Weights of a small GPT-style language model, trained from scratch on English Wikipedia.
Architecture: rotary positions, no biases in attention or MLP.
Training: 150M tokens, 4569 steps.
MLP neurons of a small language model. Each row is named by its layer, matrix (down: output weights) and neuron, and shows model dimensions 0-191. Each number is 128 + 32 x the weight over its row's rms, rounded and kept within 0 to 255. Numbers have three digits each. A neuron's up and down rows have the sign that makes its largest values positive.
A block is one neuron, or neurons of one layer that tend to fire together. Before each block is what it responds to, as a language model described it from the Wikipedia text at the highest values.

Number and plural suffixes. Suffixes ending numbers or nouns: ordinal endings after digits (68th, 93rd, 50th), plural -s on split nouns (venues, mediators), and unit words or % after numbers.
L4.down16:102125161218129135181156102125116119105193123184115105117063046109092087138146157118171159085075095123105094157110163088095188156194117165131082138119097156128149115129151140159094128108106117119111096130124162067139134098092158214161098068102168181173113151125098127161112089100107142151087125119104215079171164141143126100212090113122117098134142087177137112087099090118145120136089115100077150101145161101087118169138130076081122142163122168087107098135134073062126116109135117151134121135148130164098106166089132123116152118103135115150146104099186116131100095107130198131
L4.down21:085103129135126108111171137103134167119104159214053151117124227113124113093139093168156170152132129116098107137112172127117109139143129157084122091055135120088101089136097119183123146095150108109199130174113186157149104121175145122142149057149171099086157065133137165106093121131121111164151130172070152128111069099124135052108105129083163112163104105121106107143057138097074096073197069131081143121124148180190142133091126119123152082109091084167170133112137168122115113114056110170104078153137131105125118152177127140101122133133123147169079157145121165119151089121161109139
L4.down39:170170163135168144136100121134111135111175192156142089110112146064156066120112148190162051141130098214167141177146126096143156145144128133108064138155076103074140114048163117145133108147124097121116128098136062172058079137092156098089153116078191153173090152117183191104113163117088184148117132135121109126092142073117183106093091156150159063125155103171126133139114056127207109123105143140137107116138114150103176140078147156093113107138140138117131112121141150123136109114143103095141139120154127114136132090197156174186146109083143089131071100091106085128116126131136151106
L4.down99:121176173125145123137117202093099095082140124095068097118059079063127095166165155121129124094090152159170115144130151062115148083153142102109158101123106150123134143107145125189156113146148163126135108135126099136106135211137118108122138091105113144075194097147154124150109142084095157187114093184089204113142151126186138175109135099097137165090094134094121150125089186151072148115089231147158173130079158158117132141124125141096143135188140103199101185130156114095141066088113121166093133161155110101126118145091116116087139077152088127117109143167127111174149183170123151106
L4.down186:123147166104108181189126098103137144119132110043127107124102133060141080121128108113125131129084133140125155172149102136099137104111172182146179094142153106150130130056101129132113176112083146124100161160153145160217189120103080124130083166096139121130163141147158167115122109083137169148083119137053119168169135090086118136129158162138154132150130137165124140131132161120162086128130137121120135117223085142138151149166149165103126147090160099109132069090129101085119172148117153107161180121156110108181150129182074172080101160174067106150138198156121105169175057113061187134
L4.down214:099120159149085099134193085076144088129173131173101161112128170034141149123111152152117115116092125147158149104139161081119161109131131160146135116172158153182113101164068145061141107196212091133165147126166106144089143166211088152118160098097128149152159159133181186132087079098117115116145128121159140111097146130070130123143120091168183079130094111167176125145128188140085143144163111084142204089162087144136159179151137120155112080138159106108089186126122133075141153096115140110123144119098150125117093145136162104052104169093111117114165156185094149090133138133152132076
L4.down247:109132153134139135144195190185045126101058068085149148172098117098108122173138089105144135137096081143155147119159131167135096095143198173135146111107131116093143140154096107151073141128189141123169164150138108154081152124084096200092112087116097142110146157087213168120139085159154075200169136089059153095133108098110150127084123071147066109143164093126145149140122153167107154146035162162134143075088106090119108198126125118110097072094136125120119151114112122109176177096143147156153076108122135151089145136124089137128128152126126119100096135132110139101141132115106152191
L4.down249:122115106135080166125170148125100127145120180044143147126065141115127112176143156158130141164151058096122127151154112073105117160128111144152133136034154155143174117108175120087121126063120128184110132112073076183179161177123177111130144045126179131148149109100116131161163146161094127138145063090106157174140096158133145119159088125116119188169047110064131118150150079136134164144167130181125119134104168109142173150145123111130136093136136078156072170111123141131105201088163139145098113156152110134115141094091134125103213131151129148137093087098103076139161169065119112117

Punctuation inside numbers and markup. Mid-token punctuation in structured text: decimal points in figures (53.0%, 21.16 metres), hyphens in ISBNs and ranges, final = of headings, table pipes.
L4.down3:156126142081101111102177140098068109120114155043115078168138111119159136107093131043199118099129148100111150156113134143096080130207154176170172135142158174108165149125052170188178181106131180073123132133114148067095157156137156129142088168116103208130139129097128148115086115129171137178164127131091116137112153114138128115143127122100170093139145178177133108147105119140121108161086155140110131155096123111140178109138145095090134126084136086186132119140128147106093187110100169114109102091111142060098124132102144197129105074133139181084104131068106119139193106113075178146
L4.down4:111125143150111096118131125141155120154127087047120140114122158191068095151150174160068072103073134152137124109134143155087098149137113069196146146114105142151099122143097115164113118071134132122131132101116187117161119118123098150139154132144167057158090087125150112099018080123113135147138147178152154070141119130160083095076156151050124201137174120092126141123112144140108141135121149139139077167075101159136067141104124174180120112119121098138097141122128129132093189137199092053107089076203114146104093137106130099118182122114101142141065119155112114059145129092098121133
L4.down13:133097122138173145123114070160157081150112021119125116099105133146167137141186095100113137109065133116157114122103112108163122109125102146137103086111091084114082075160090121147184103121134156150087150165124133175150123119126150098158105137185119139097118115120164073117071161188159106106103126089133130115172097083094130087108111132112144173106200171158155153156148113061111059167070164104129109088170080134126134108127137109166103158167135119105134130154179074102132170206103145161129134115095116148175098090140131148087203119152080054096130169165133164105103160123108209136
L4.down57:133105117096143086127135194155101099094155111103112126205167088171040168099148123153131171152142143125129150104132171125149147146156118064176156105111158148087091161065185081150127073125111097129192094095158149087121144138160102093130091116140185148093169114113117124097106109116152138206081138147128124106071119150131168095100115162114155078147132142175141162032101090121125162094145083190095129108134101127123165163141114133091149174090178083133157096069099074103102105142102177143165135136098130137053178133129112161190110110100125118143136093072172134112099126154119149114
L4.down72:120176200137077094107116102133080121174117145129173129115165149136113126144117181100121172117097168114133118060091124168061142125114129137169119108137113102137083163182149133111132101080138140192164097134153120136096158094058103152117130155158210208099124077111154137121079166183108113100090134116121125111100129139089172101099116161077161161139172145110156131138185125114106174088143104109163089155170151078096162097148203180115140103068082128146108120143112157156116173084151121119108111132161102170077184114167081114117150118135214146167098104144122141173156168172148089099
L4.down144:131144092125152127145082126109112154138151138049096133156091141134134111150143134117135055124130137124127106136194143123139155066129105131109157112134085035163134165111155136160059136125153132123111138064143132160125098160143134098120156102166059097044100101202152134146113152122093183119135103142142065098129109085130150099147152107151114154113110077170064149099126168108145085109171193142106138142107093088153185149058147168143117183125121134176176148168122119139182086127107098103090098098144159145172153139117114172157146116157087149080152127172122123088041147203173110165
L4.down235:146159152129116139097192147121112100094131127170111112089121138086081155147144112093146125086146092146146165106139150157148110172145138111121136176156150112187111118118083157130143141204138078085180131158116123118072130112149180137174174080108123120104090165148122112180124072138128116088119101157105131168139081114128108159076132128089093137178117103182082150135158074077202102182138152145188184075108149069099118102148152116142156149123151121077140168171183110110097040166116206123192132156128184144136119149091135105138100152155099155144140120076179169127104167169183139178
L4.down243:086098163102114129132156146103157151157099137092081141130128153089094083161153095152155083081092072112165146095090153154121155158163099155118146166093113136081131127175102112052100107116117128193147187100075086178044079097130115114095081149095062099134121117112074135077081156140108132096127077138153109188134117128122117135139106201139125115145058131127136147169198146119141101096109166222158129147092116158134107075138115103130134088151125106169124111129146142185135106142123125120172092098122112107104180111200110098133062111142167177127098135121161157174104145158087152181

Number-internal separators. Commas, decimal points and colons after a number's first digits, e.g. 233,563, 48.48, 3:09, mostly in vote tables and infoboxes; also mid-word fragments.
L10.down12:119072143155076149083128060112065129183103152094130066102111107155193136140113101154175064135114123123161142124157180107131105140105136137150150110132136144102150110128178156147083099149136128113166104085124117138170104136085146088074094043101108148141105120134103102127106148188156123159185106114122062181149137118091111110115143124097096168175152093120162162134104114104071036107132220190143185178116173130149124132088168179118171105137089119113118132153120087116089144080128148167152081168117122112129138103139137166191176147126114090122102110093113114138158116046080150120
L10.down84:186145120122114152144126146091103071176117133067074139088127089112081141113130151165121067119150131152107134104124147125139160136100076135162089198150103169122102130142142066150061097163074114120158140121106101178099121115168157155117168133118090100105186155125137167153160090071113165123156111119109069137172165167087171128149104051133145157154034101051130203153146108161133095115094185154184086131117145102106204162174111139139149095118172194126128129178133135159153068082085122175141106109103114163076081116121139145105103113126124110089142153129138147134147106135106116137
L10.down101:106139083102119187139178124207107085214159117070105114151097070152087098136144099139055097071111129159136086076127116161148139129101148117137092148128122143197108103183153135114131104086154149084151160149136133138018177104099101145194106131130113096133133171158141132161145105110128096159133112137124140126116113157115123122079197127165142176176073130148156165123086136087115138112147132090134123157102113182129133052095137072112171145183144142053127138104106094095123143129135098137098127105127173137154200055098108123169178142113095130125120104131175147095161170164093131123
L10.down132:255141131114159129127147156111134119164104114075092125113086098120148142092112093211146125129139176115132185137172169124165157162114148074120080173103174134093124112084213131124149167168102166145107172091097139117153151118094165147094157098133091125078094163189089121108092106091083125145107131148149113087089147112072147131117145121136104145155077106174125156071140133205136093149141128101105145171148159164144076141145114118102151131142106163094106110168169149147121122109057196097135168150160160162142154118098108160187132138065134109127112128123121175180134131190126112106

Word-final fragments. Final word pieces completing a split word, especially number words and ordinals such as nine-ty, fort-y, Four-th, and trip-ty-ch.
L9.down101:140134175098201135090156141124100096096110131005106163146102072072157098150156181107161136126086067108137180107087071106132123087129093127128105150119162122193080169136103116113157170127155082156131107187109163129123154138127120109108086155093082164076118082127134164131116097137127176154162154148121098087133110085099139101187130149165150145169130137153128140147041086109121144135133136162115171090133137202114093076082156142132154098088129196107155151107182152108109157143135127156103136100073086152143108156128124089106113068122155131116130129150104092095111072104084077180
L9.down112:131171105117129130112107098177087096061079115072072137091141048074141149116111098137146181132115122142181113138099118145124140159143108118150130147111139100181134124100078122117164134141103127100076145195192089160115162152125146135124157107150110186101154172206152122164090131113131153136124166107093135151071162115106124173156143135132070124111108146145132116164129115113045119153112045159100171055141101147082080111142142099111143047146127145107073161155088140142117148155116094150110174113062086207127169078143111145178166143089170126098149074138131130161100137082128164132

Abstract-noun word endings. Final word pieces that complete multi-token abstract nouns, such as assist-ance, stabilizati-on, achieve-ments, including plural -s in section headings like Standing-s.
L10.down41:138172101138095149135160113135089111111088160094130128097099158101070081168132210096152099108085130142108136089111152057144093138157118157107183137128179148170127079137112067154133188131075116117172072147126109058129097106072186134142149149133072123160129117092159178152183074155144136088094129140081104056110136133087099081122171152184180102146124137105123095169159142107188141151098184154118125141149119125140136141121164118156078113120177112143147107126137130117137126137120107139158095123116082126123185134115082060157134048068140172147092143158131134142138176101040142099
L10.down67:130142171120105137089162100149084128091158167126139120113158108113130120107147122133150159140133101093113136125097163125152053049136130138158106090152165108149088124114130177091061181152130102086071119107109130135149199152103111126178122078062147114177183124131146114061134114147173083167133144145139088170055134116119132151064139113143148167117163120156081075159095152077167157164138108150109135116147097135198132150150073072159105204170204106097108085150122138139104066137180131089162077076084082133103116092109096146172086144141123150107116098159135171111100087113138090128
L10.down169:205118166132138166122134187154157136078128079100114148121137121108135169112098106076123132084144136142161126145115147105109139165081207078111182141126067136070142154148131112091128114116129101190191147070163168103219161145125090101140139136124147139088126105165186161129084122135126060172102148144147111163099125188147166082138132119126122162149117221113133166115134109097100153091116142100129107144184146188089229147049203109097096082135155107126126138154106125095070140151098089103114118126118100130109147145132153086130150108113108164112176096146135157152105137118097098091
L10.down204:087113152041147109103166149106130100077132114124164139138082145241109085172089153141102125165111135143108133126136129149099087124168118127101102196179128125095157094093113082090166176079129138181105115212111109154087146154143137197142083170172073181126113130118118174129166124098143123151115108137146089128150123097183105075073118141168135106143126160109109119166136124099116135166123078118115119193110142090130111173120132082167158139116109165174128169072047098132044205138081121140111109110100129113086157145126112152153086138155156091147091144140127104119085159134097103119

Decimal point in numbers. Decimal points inside numbers in tables and statistics, e.g. 895.1, 48.9, 53.3; weaker on table pipes, list dashes and the.
L9.down2:162130057089098113064171182161090126116148143209150148106157159160161129105111155175087119183129098158151124116171151138118141111128108111160144136093121141092118163110147083090128107091120195070154186120141044216120121127085105109132141121162125135088166111112176120135178116204153100121112117119142082107189181160085204153147153116071109154122188139123124113072148139133115140067105128193163088137142163126154164137082112135112148076119097096153074083081135091149126079138107119144143121170137109114164148101135137108150157120156132117149169126105119142109120182212142121099
L9.down93:127177145121087131149120154109108146147065106015094092125144131099124166120094135163098118162168159082165094134114141164105143092144112153113116136115169120163119092068122136179108053089074113117074131168083123125142153117091143147122138174072141167121096089142095119047111185105085188067169144139112119089123112118093106158174073167138126165160121150117133080103178133144064189140120082142127187142108152138101143152162173182164131124099145116087097112097141186149083146050102123107141078097139142122113160070128103150159144138160104103124101132093135107115177095165086140125

Verb-preceding function words. Function words that come right before a verb: infinitive "to" after used/try/able/allowed, and auxiliaries has/had/have/can before been or be.
L10.down97:159158150109130130088177137190086145149130135245127117165095143084151123088080206100170134177120147112106182140173208143100183135095106145118124141135153103175081126104150135123111182142138125086120097129114139121066191170074102118077133143115180089146109107168131166155096163104122158070147135118101132143117168120112145105117103186118054158103157121171101120157125110119135069112199168152108152203113158154096151085139112149083112140138101107100101127171148174144130046124169143090097152142099171139156147078121116132117136148083168124155095127175100101131122153145092150122
L10.down150:143142190117255100124150153107074133163054053065169154092119165111118126088147053170159182123092129115110139148141140122103128099161173091137140101152150137167112129157138076123140119117172151152155102120090142098147125102126112187086142158147123179122068155162107101142103167136152190144185128160112149153120118119094136138098160106211079100150157173138156085166109129106096154152119133103131092051097129131132150152140177116146175193124087081093135160105102125083168157153107116160080139111126152111137154099091135106143099153118149196147130182075123135088146132124144117153
L10.down201:105109128127108137154163075139128145138102180087146149090118095070121117089171149132073134185080140103164144079129153201144125124114212116092080112060142128107077154158155063089157144077153120094133098129178161112105151113140159147056156115117140116143160135123100115114175118123180162110137090104097109111061133137120105089101145110123134152130148124141087132011113197151095057143133070116163096125130124096136067074123114142132082183129091111126101111137140140144176081131090151053148155128113137119133133083116171121102135131092146075069129135093163129131120116153047147127
L10.down229:157172125105183152127146156108137165139153145062140150154112101041155165163171110121173136186126088112147156154136178099162110151106139118125106079158091150151116235137138106090130136097124106165082097144143151165109112073080194125114140078105094127150120109154131112140134144067136097129130096147091096128111129126120128083230135126143102151164141072115126151119082201135129091127173178128130137097141156135108120169058135133127077180128160135103168135110187144142128126183092129122146221102149197130134092082104146149166132139079075163140106163103080115076110117159136143105

Section heading closers. Closing equals signs ending wiki section headings like ==Professional career==, ==Standings==, ===1840s intrigues===, mostly biographies; also was/is after a person's name or pronoun.
L9.down185:089137154143159106095057148134143139156099187185066146136125082143123146093074124156126137132095081124067111131085175093137142098126094120150144132100164160172041143119129176108060118113131130126103104193094131155120110177114110135131123101113101094086131114084131128117135120148151106068070188159106116143146065128167156127156159089140136173082070146147153101119200157092081138116124134143180129147181149146167117122142077148150119094113081118097090182132138150129147065184134148112099161113153151080193173134095128118182170147107168113186065143123069144079128181128144147109
L9.down250:114132100160140128169177105121131144139104118186101084105168172038109181119097110109153082146136126113198151115161151163126179194090113089169171165122113142119146188117123150155137204174119139088106121125136107108096063099100159175106144098130089172157132105142172116140102118061136104116145140106141136093154121118140150116091136142134180092082116160182167146159096123104142121154125146113127136093106176106206085127102121123136124094135071177113099139116160144175129135137170142104201076130129145129097176119109071097111156150163111119137084066109052108130124189125026154111

Verb right after subject. Auxiliaries, modals and main verbs directly following a subject noun phrase, such as would, could, was, were, cannot.
L4.down60:091126121123124158110136104095195210139112123060170086115129082105167118138168157119090130133184144104160115143111131144122136167126167127145151126131114193116105110092099119093146120100134157100147103128090114094087161088124151163109108096105073162112166130153170192133184111138174111119140126181170106091169112094137137139070207096124134165130131107094074130137124142158038162106156077091137129104140121194147110197112038181067130105208147139145129187126093142130157136166136108171126121140129112067137058118127156081134132140138137106159194180145137085097103135151154122144
L4.down87:099097143086148147163090141107133057122100103102155159169099083080166079102195172159124171086105175127121119101106168133158091145106117169082135118143104110098150203102127132127132113123123171137049096175131150154095141163108087133142147166106125139149123127081132087118137124102151115186100138173130167157150138091082120049077189150174135174103116140163111136111174134129098142180109078112133066148157188121154133087150081113103125146131222142112129149146093109151148128157085088112145165131108089062159133108160125170111061134176127094159174194142122144072176134163102144120
L4.down107:131170130132150142103130120095110153159102154108147147120145117118154160120202165124157142143077139104073194110185154103070109137146201090101138113149135144098165126082119143166181057147143095128175132119112189181145090143050107147155097080168125184171141095129149082102168114187137122106121120062133081076147159160098118102133132105188163161114127150109142127147122179131144165102080140086089116143152081160159070104169124085112141125169112087137137150152074138095127130163126166065120087160039135126098190091110092147130163182105107087163146118107128116165118125107097133184
L4.down175:126141188152119100128143188086112150110176092158155109105160138060146148052169135086073156112067065093083152091103182170124190157094135161162131112063116117173099140118134106107077132102145119108132123156140180146034141084041116123108135098125130111096115174111161133174151119132121170125152188163167142101149139158135117138160171076108134133079142095062100052153075134158185119092130148156121159140142064153124123123151069114064150172164125143139140125156105116108109077090136136125166126092106119145128141177104108078147111144087133101115111106120125083138159129126128118071
L4.down202:103083119181117137150079105193146111141160177105161150061095122118202132170121171084145204146129090128156150172101104108117150085118172134102149134148143170177093081127133109106107115146102155114126168133187104100071176124136137123112215166160101124134128171157145123129193168099111094098138141128119107180090119149064194084144110136140123146079135116071147130094172177087131142162085093129140090140191153103150108120114158124146127132144141086127088130082158121126080094141149137104166090212078171107114195144150087129153132124145098106078122161174083106166134134116059139131
L4.down228:180127099088171137168188116082107199102110094048164101104145145132132081112141112125070085081096137143112141080134199179141145115125180107093142177096114083167051115173131179174169145070178112142133146143161172150129131114109090111121112105123062136169118129116142111174129099148131094172095118112139131117117166174103137170113123089136107097054169132088152071120109160130148150104138129108141100097151161173120106121138176109112101153088115150164062096086135136129152144139118111121166106089070193142130108071105137099116147154094130120077145131140050152153200168168163131132
L4.down229:123145188173137113103104188082105098094121103121123198119092137106177110090121097102143147065101135121135138062095095138159124156094131131115129083164158110148145176219060164119134107135136145159182107133179140132157096119121124138167072173121037132176129168103119134109130106124083160044101152103087042101157106111148130116131110201081154137176161105138118110168119165152130168108150111117162061103124137136131120086118232127150164169171165152129114114102137111112130149128136097092193130112134113102158119122140158106154104136124176151089106156121125212125115116126167096134
L4.down253:092130133129146090141099153104125067144158092131107136124130151091100114132167124128100086082117122154140109114139160195147149141150151116109097110163116153106081147111166044156121108137153093152155120145130148087102099220167140155082119128168138117191095054145112109182171071129089110140115129138124108134168152154142184110185141110106127067167107169166077115080122171088186177106121054061156130126148162091152084120139178113117079101170053141143148144155123116104118188172066095124060122144118117086135053175155172130137135111101117137126102132133154099132091099181133105094

Section heading opener. The first = of a Wikipedia section heading (==History==) at a line start after a blank line; weakly, scattered mid-sentence words.
L10.down4:193122054148167098179111187103131121111139135145121141100117150109094081069126107108119153108116111094131139098068106114103097140119081129175152130149151166119215132128126155153096119108154119147068074115156096133196200143150079124170110149112126128123174136081178169079120127158114137129142126131122133157094142162136080103099139083188128125175053080113156122078059126126103159143153155116120083065102089137165082142167116151154101155098118096133089151183115106129113165142153168107201064133164130135168044109167127146143158116119123159164119167133114093100115155056146097097
L10.down24:130151117129118103052123126113135119131128116101168110122131143177133098204183057074189123111124102122067134052147187105100097148158117104102073142139140173190174142158117074108111222134122183120063151154154097133099123099087109120143096158137090084119108126044054127149125134096156139136164091111155149130111131104184125120109186179127122174101104070133097118111134168135127072156141151115139089125101112134091147145103068190104133083155156104133045155165100153173118148115134142094154120143133180077132122148133161132105091088154127127090122108151150147159132195107129147114
L10.down86:089135163118136192131179164113193119110126122000088077119087148123160098095159129161125080138090137167118139135167160156113136097132069160166171175089113046110120148105103121162136168182140186107113111209117122152112135136130121147083096145099144139139127152118114137134121106144119103157155126115144129175074161162146157093186140045165097141090168138154151139068141136108168185169151118138124102085108135071103149132152119133097147137122177146140138128091136109176115123092127153087122118082113122150131106096132184137118161204142109162181184193109073102145133148101079100133
L10.down196:120104138166104110160096098105148149128166144036133088144124129080135119161119155091100115152126137134123091191132123146093123165162098220116167140174114136065169172071085153137120141067169120128086146165182051133106180060071140144137122135185137112130126103084110128112103141103142138119127136178103139165089214065141140090137111102169161156124157146151184128168095108054123157125152157098125102076127211140111075138117103179153150103180173119099130176125149130122176159143118117084077125063111160127156123137165119110106166098179111136100138151124109112101121141152103160121

Possessive 's plus infobox fields. Mainly the s of possessive 's after names or nouns (Charan's, Africa's, child's), plus infobox field words like Density and Born, and decimal points in measurements.
L4.down94:107142142142087127135099132138068154119165141026185122224088085121159150146131167203114122126131135124203095152102128110090108175126096149169096075147153114116140102162112036080122115126127138122084066116146135073159123103169140102133140160113131128140087121151086114087074125063158153103118126171176103143086144167128159096128099082120109153119150166119182165168142120150116160125135091103116179185119118134135146127143116119152103135190111159153105139125112122166080127158123082103107142086126117083213072182177159087115125122146098110145117193139081085111109147106094080130
L4.down102:124076118158214134129129182102072110159124111142175084119127153115092121118143095125150129175126165041071119152133148124169126161104172137077113149157111106083079121116165141136159141148140082160167115124079155149132143120145097168170060115167132135154151173117112077177085196167141161156118128106092068116171173152097067121106141086059140076125126162108146134120075183120116137118084176169178160137113105109077167110180081157135150143106138118155119156148176153215122161117122094101122133092110095142098089116154117183101088111122081128179117160128136117107109114175068111113
L4.down151:145190193140121125099150172165092129097159115029153071113154141136122122117087054149138128093130097137102103128096072095127087157106115134133167117187124058117109150112124096116156169144138132149091100113173151153120153124079150209114086161133107146108128178147085165160142141084129152144089125146158158123160155133090137116147117130204185160088113172103161057150100119182121127144121022172100081106094118120122181205125107074096146148150090117142131180128098133148162134114110118112119124089158116088103105172130071100142148110117092091091153149140192109093126080107110133140
L4.down159:142142088139124109156081137134156112118113139000205109166137126103125133130110122128073098105139152138162121163111125105109124140143128112111107059177154137158110122151112102078122185101126177160047103175155163086140188100124108124104124204071105119122104121159089149122114099141180134115092152141167102134079119161113140136135132100195091109079188148141135109158148132163126186137146085122148145205103136111167117141165151185190174140200135134131103180159126109148114131163176095115070159097147143156159127144141125115153156175103095093181177173182103105117107127122096083146
L4.down160:110104142143124091145188134126064154083151124082113007125115215106083141156102152149129119161182144072149143137154184126174086142148137134141149122123126146125086125100074140116125136178137095187165167105096177140128138117064117162163159152161144112145116129136116123099138151112135136170118164186110129062155057169147129155200105097150119146175146126158166071138100204186116099101143124122100078153136116118152137162117136120118114144154134147150141181147110172138158121149160081173153177188138084108128193140110149126148130088174164154098087091146179142101159182112149086136
L4.down184:144134129106135111184097115150172097133170135091139121160150107122179153135156156127095088144184190105151122152112095123216159102125121141115115104125163108151141141145151175104090122112139081146066135090128132134104124125119072141074181149128084092154085207105131113211170148132086048131093079098152142133173112111139194127186125103139147141087096141095116116147067141123123138153169134126123144123161141141136031129068104120133129071108133177206128110195111124113160130125113080142077129113124197181167134176117097120094144075110136138149092171141092147165132141079073153139
L4.down220:171135135110107139125181125110154141167133162110084128118108099170110131174090175156164159092109155103145126125166148127116106073116078149143127137137149156127126142110122118133151095103103140210110133146138133235150105153141187117154095173117118103024153126172121195108126144151103160111100116120077118184156151101179068127127163109088074149163079098136108144166120148046125098155149113175144177119123149094099173186115130084124112161148174130181083124185117108095130112203110124114125116096158175188100147110126121125061052089139147082111170112134096094118123123151100077123
L4.down223:111160123104115119123151140140146097150128130007090190131111124102139158143123123169107197054101129092106130107149084142105129156152119090175134107153136172127118145081155096102171121133106133079122054198115117119133145113174124123145090110194120124152144125098147099139151124118160161120075115115121141125158138163108128093134144126135092153154167073069178108153108129135152113219152110122162148075135092172200170117128110090095083167082070179094144124130162111094096160160087205158076075108070132055127084163121073114111122145153128165181151154092122142114121109138125131099